Weights of a small transformer language model: 9 layers.
MLP neurons of a small language model. Each row is named by its layer, matrix (up: input weights; down: output weights) and neuron, and shows model dimensions 64-159. Each number is 128 + 24 x the weight over its row's rms, rounded and kept within 0 to 255. Numbers have three digits each.
After each neuron's rows, "fires on" lists the tokens most often at its 100 highest values on Wikipedia text that the model never trained on.

L6.up23:127151163148160125127123124153104112119136157094125173133159126119117118117187136091151142134161133107139086121109121140136144088129071142147142127116137155117130094134130178165118097185106138121105155147144112136105092127168140154091111114077109115146099121110096119121088121148114120127
L6.down23:106129134138132164128154162149154115130121120164147137129164142097086105137150150129110118140142145132147125151089095140102150059155127140084056104124103098141148112126184112144167115086098127151137117119125105087128140115095107179120134117095126133106140145124128153154150165110138130103
fires on: "s", "d", "ed", " a"

L5.up640:132097111129160138137134095125099151107124127165127132131179112126131162144158132163120123128126098128132098119165124161126144125104128131133149077135170125151173146123145098130118064095105121120129134120179086116165101092102127149126151135143070088153151140110133138110086140124129120106
L5.down640:129148123133132122142099121157166098142129161114124116174146111191114118083062187134101133125150140125117083125152140133168155136123140148079168118105131093102100114092127144126116104127146114139119116126115183116095084149192126099160153127092172135118153109123129106097153108200122126095
fires on: " of", " was", " for", " |", " di", " in"

L6.up244:115181159119095098166104120152146117135172108141122114119142144157138147161124152155178112111136152166116150115143144141120063120107108116160170128145140158138112126149124132155112099156116143129102145132126137114154145109097097151117126153096099134185104119110087109091170106124078143149
L6.down244:137170135109128147168151147138113158168157124149147073106155123128136102136123149065156154090150149114116122117107128082141146107121165103160103132129117107115158119094104128156139109169105116136139106122132146111132122090125119129134137166143142151124123110117119157127160137116139165100
fires on: "hi", "ten", " Pa", "d", "mi", "c"

L5.up191:146159148161149170101124105147109135133158120111132141080131108157121133136139129157133154118136113128121120138184113101105080122130159174122135153118149110146103151123129100121144133112127150129093103125109097135114143070124138113147126126110106126171103150133168170104105118121103098165
L5.down191:167149134112161117180129141085096117129145099145075103118154094152132128098093032122124109093135163107132093153143140163152135098140128119095137166175098139144150127155110087143109121149136124111139142106120134142131129156133146163152116111086124148132122137139126100130132145153146185113
fires on: "'", "-", "n", "e", "re", "et"

L5.up533:112163165119110114136124137116130138128111117105145159147156142152154128146128110131105191149103136156084114084169123137117108117122133138114112133128144171154151146135153151176154121151106145130143113095115137111156088158140095126110108167151145141143134135096097106117100082138120145159
L5.down533:132157133123134104111157121135107139097131165120122089103079143131116111115118158135124186127082154139111157171072128149141068116137111126139196130108117160115133132085089142157148161136156126112126157139078128176133103154162122158111160125134104140104102083154133116127155088152137090144
fires on: "on", "arch", "um", "od", " to", "us"

L6.up246:156171115131181168119144140146150122139097115101136136092099154145097145144144142123139120145127174139134100090145128105125114117129140122126128136143122160161116121208113179117157130103112131127191118142113117138097155125149108140185182138100106123132141109161116150134093138136114131118
L6.down246:121130112097186116120151128114114090171141122131152149120046169155132128125161109160105128161138135111099106115175087094145124105117120104127168157135118144146130162110155159105120136132117089106117122127157153146130143085142104143150104133143127123127133109151186151086123130158139095124
fires on: " c", "c", "os", " dis", "la", " p"

L6.up807:123098075134159146155160128085110137155080169159150107073164165165124187113119159145132130123124144121115084112160134103121135142120118126139141152114143111138107117118118141150129083193110112144133122087104121112091118109121140088180145173118096147119106112146111156140131123133099112147
L6.down807:127131174147101151135174134114103125137158112114095119143094138135151154119141155104118171118138129082104139104117145135145181115138175177149142071123129182153130109127167114101121126110136114117154070132115125151142118102139123133096118120152103148094152129127118121159049150160100155179
fires on: "u", "n", "s", "an", "ig", "en"

L5.up692:129103067153183150102147134112129149061156156089156089152156116101146117156128134155166187116139105145105111130118135105137113136107106111147121133109176111113126124118151146130141097100090100152159141127165117140101163128149132125098111095090152085141149130109128115095118089121130122141
L5.down692:099132153146093086131076116128134158127123099108140131088096178123144159123113147124148109111176130118113139170087113169131099132129097149136134121095126121145147132129136136151139147127181161111158153141147149125127140100206184099130128124177164099113121153124151096121123152162098113125
fires on: "d", "us", "x", "ved", "y"

L5.up228:133103153128162095177139100120085130092123121101112126166151128139110128149148084131133148085109096153145148143110106120162122137139124166140126160140135130137142151156128154111139162106099097097111132136147084059182102124101153106140133111120157090161120121109122149143153150137157124077
L5.down228:146106107119181116176134099147138144114128124152154162141105111162091096109138127108115120119139126124160170126130115079109154094121115141130184122171131110111132112110124104172174147151136141106124091135101154105120129149171087111131135138166141096100127113115130120130135127121119151120
fires on: " |", ".", "ar"

L5.up796:105077154144151157140137075125158117152197182116136106149138125152116191146153117106151148110117111092136134123111130113145107104119119129107165087139123105127150162126125117148073133136153137117115102106163089166117139129144109109118146153091113111119149118158128139136172156123106131145
L5.down796:100111134122167112142097135101138118070102120137119080132183113134148095137177122130097144131134148164149179135131103151118120133173117121144127147135116113142137165175104108147123154157097138134104149108143117118131164140087131177127126144111138136120132111085163146112145149110203130152
fires on: "c", "me", "ter", "f", " c"

L5.up28:127136118134167134111148106135128159106139108153163158126135119145089086131175152108149160114129116089138112123102122086153119150102110156112115120082129110133148147156134158157135110109118140132119109137130109117135103149085147095127124139104159088104116132104146141107166151116112148110
L5.down28:147113114174176147132160110142108139100124099135110102135132126145149128072205153106162089140124122145157103108092135149108136136153119111091154100125107123143143105112140114121119141146132156133124143120098138092091125145157121160143141116083123114129154159131133198118130148138099133154
fires on: ".", "b", "p", "c", "app"

L5.up253:123123124182114148119118108129119117118142174129143125140150131159105102134118097135141162116164114176098090126145126145162156073139163148153120102110128083137102149126101122140129123147136132144119115129126117132131074075124128088107161167078154108140181105153160136126170128124115102118
L5.down253:107192103100117144132112180131113164107120089144139127098126101092100141130147105094124135110074161127149134117171135130147145116153123151174102122140138135134169104153120101138144119121128164113154160087117097089155120112142129164155095117125129149134091168098102098106111148109151150127
fires on: " the", "=", "y", ",", "s", " and"

L6.up761:180149139101152136148184111115145125125117110133123147097133150108105117110147170110134111094094112154153092147090123123147108127135150088131107096132125147140124124156167114156124102164140141154157128115178112091088083145129135131159124151120152099139104095146083135109092112104129126121
L6.down761:118110108149115168097143144159087152141119143122116063119157096140136140171137174130100117121100105173117100124174148095104172119129178093155110123138173134152124136132146131150134166115104143124143148153144146119132106142107080112118156163106144175150113136096135093160145117160160102090
fires on: "w", "om", " out", " up", "ell", "her"

L6.up263:148138104146136117132133130130075125136094132114151089139179115161147125124128160088143147110144127129110104133169108134157145113139147138143125152103113137170179053155150155131106137155103109141107144128166102114114131106165143140144140106104115116152131112119099092145120066129144101095
L6.down263:152151101126134091139135132129145076149125114148145123120136129078082127123137128111129168099122142125169157122148176171113098142141072148117100112083087124143121167125171129109155103135152128105155128140116145143145147114110085132079169137141123156141152138141136143101105100082074146104
fires on: ",", " |", "ed", "s", " of"

L5.up809:130104165143128149124113115142131113116180097127126153151132131123109131136146164125204142138147144185126122124155137138127092129094075097117114115153122142107136094144117110168182138148086138144153118114121107117139106086112122146058140118129134104132116139089120124092153146133119156130
L5.down809:142125125113132133169109171138107153141099096144083116107140107138118136094146119126126146105110146127136095153139134125133142164140174148160078113135113160124098103081090154135078132113095092133117135104111098110124139132174124133168145126161187159114122099161110113116133107112149149132
fires on: "d", "ed", "li", "mi", "o", " Col"

L5.up853:154131090168101109156169130133108153115128098130135161118157121140118132151143141203140127145103111130108131127151118101144136101158173175131112088089145079129125177137125131139121146152132135137150116143163139139126119095115129105127162139134157135133156129137145156084153136116129092093
L5.down853:117132122055135135111142128154115138061127145176146119121111126138119156163144143086117129106124175153113131095163127096134143130099136115147121104174152121096180094132109179122127144095113131099123160124138081129110146140111091133137130105094163168114090127070164106135131103099146177137
fires on: " who", ",", " it", " that", " the", " this"

L6.up85:109100162113172120140133097121103122074136147097136155150152133141100135128139118111128122108163136152141132112172112132145132120127125141139078116106128125162096125125121146153177137159110113146138160131156120132156141161138124145128091165119167143117100152118140135155131123134123115095
L6.down85:127167116170121177130123168135104179117137143117165106161127143093095120146093120142124136145158116112150093136123067148126134094114116096153075074169156131118113120125140153113139166058124186116075169159156109127132103129121083112137120129154101142091132148122122130123147095153127103125
fires on: " take", "d", "k", "s", " K", "il"

L5.up535:148178178130159130133114137130099093117148111151188164117135111100158143146102157085144127127132138132113145141149127134155140114139170157139136092163145076122137129131092143096158169096092177112155162131140097134154134067128113125192128161089139099129119115107130152147145093143113093100
L5.down535:124151123124133129078124108145114090128129115114140111126122158107096106107181182146092143122139136143122104161100136138130094145152149068159167112090122142175094157136134137134109099101112151084098117076132109109131148116126132176146090121148076114123130137145123122080132162084142142140
fires on: " Po", "ri", "p", "ho", " un"

L6.up542:164110144122149104121148131120140113115109070108103165099121131159120123140127136083135159147095119126155106117137122087133101133142111135125130154131171143122170115129115147076136117147091147151152159142086146103098105085163162118111123119121156113166154150106133139157143079116117143099
L6.down542:157155099158121114187121103152125130144155113136149130121132100126132075139125111128082124109129183133128136106086144130119124129099119131096141107141123125182133147117160109129147134112145116117120065097118155148143167153097140130134120127144122115122112155188120129143144161169121156108
fires on: "ri", "ar", "ow", "ad", "er"

L6.up522:106131108111089124133135102119151135041115160174136094108127133124168119104118115165132150065138096102140146108180112105110103117110151158106125153163147140178140128149119128107147149134096104133143109127131112066080115135141130121138152090136099126139099131129132131124144136128100111163
L6.down522:079103170138063168131116150092106130127157113148129132141125079144125127101144147127125169127146102156152105133153198137079141117082120118137119128117140153112158144098115128152132133147135116110138100153184126112136136143100073099132155144162124144140168146135151098133098122155139126148
fires on: "t", "n", "h", "v", "li", "p"

L6.up835:135136149105158106171113096105140136118189118142126084135133149127122145118115126152132169135139089161144103138126159115138141195137172125104137131186170111133140166178117121152111107155137125085103093109138073128138085123135179121112125134116145097134132115124097129097150124126104099106
L6.down835:163107115075098132103160182120145115128142115122151156132131155107114143129110142107098107081099137140138097129135094142120122115133065139133156108137157144117156173118156115166134128132122162048116123148092119111132124116159099134115134125075139119097157128087170132172136146112104125144
fires on: " |", " E", " I"

L5.up229:139176103161135132097157139135081080119150108148163090116138123163156129132124122152158136129089093144132125127164127069144136148142134136102136116198161127162154117121137147103158073113114154117094130104134129108132083142181094150097162122130126104153114098120155126118113130140112102115
L5.down229:129114178147101112112134146120105162131149144095092090121170123135090104146147167124122096106088110114121125164113136151113108165103141137120122144074098111128135143141107085159096145165128119139140146130158091119113135131140131137201123096147115181105119123117140104125123100134172163125
fires on: "ver", "re", "na", "ve", "ven"

L5.up554:123165137159138119105138090133127155101148157144140154123133129110120126105117124140110173116081070146113126142150109095106125101115152170133113129166152148082127154105127162152146112165093130143118088101104118140159127125159148083131118164110115124138147110143132192170099085129091123108
L5.down554:097124144158153080132148178081134115142131102134136120135146113167161130116110130116146106117163124089146095103064141122147131141119158184167096122059101126189140117095105088098154147163140108154107113147123131123167088108147107160108095134132103187095118151133116122161158154145110124134
fires on: "k", "o", "hi", "am", "an", "en"

L5.up6:125171100131121130110105151152083126129160127106124130131147123152134161143149125105177140129116116157138101149143116117101105122153119140133131086142133116149105097136131120115182101138088150110113094140138131131149112129130145120130131099156080142113119114139113111150116129126113108131
L5.down6:121113165136136122144162077091136141105145117094121109112121120139100111124147158080128129111107129178101118124175134175115110098103098120080116168168096156159147115153094092166119144136118151148139139117177125125111070119129123106159107152121135130125136093175147123119109129106138126126
fires on: "ce", "ve", "vi", "re", "se", "e"

L5.up481:155164142134138126147123132134121102119110112122125137123137126124148099160118109150129150143162109129059125125149131113103129101152175145159135128081135142141133084171188151102138109160106144130079170126077137096111092113143149144143094154126127089127112151099107175136087093101111150145
L5.down481:121129159162103124105141162142085131180142141120132124089149120147141131132135114129147142118154151130114126140116126168111156139126139163130148142108079118114123146125105114145130104083141127097099118153094158131092155113131116124076105102145127132126115109131177113137133141173119092132
fires on: "as", "ro", "us", "on", "ut"

L5.up108:152134132124113115166166115155124085156110114139108183133159145138114137135118146126133126120106123185075130132107101102116141138141105133118125152124125121114124101157144098144108112189132154111135134109126142141139092088128141115179129121160172114171098089125119133099110137145112148146
L5.down108:092166124142119144119087112117099118139151094137157090102168108134169133132115136127132141143135111104179165117132118100116200123120130183095123081125109146133125161127170144126150117125126117134142115113100180179120122125110147157129122109063108102122090160116143116115103183131100142104
fires on: "ine", "it", "at", "ue", "la", " as"

L5.up342:129093119103104168160175139111119130142105147160121137096149133121144180106124125125108115127113151141123112108143122118173144149193121106108134112159141131128143143132104104177114130189142120162125088116132145129170086094128151116157111136131108109144090077101138144172148145135136144136
L5.down342:136201137130151125122162118136130091091145101111097119144075180124130151170089089122171088132159116125179119136086145179141095166128135104166131131109129137136151123134153143145109113108098089109143160085129103120113161115142106124112161161113145123151128134136138146106149072091128124125
fires on: "y", "is", " and", "ney", "s", " attack"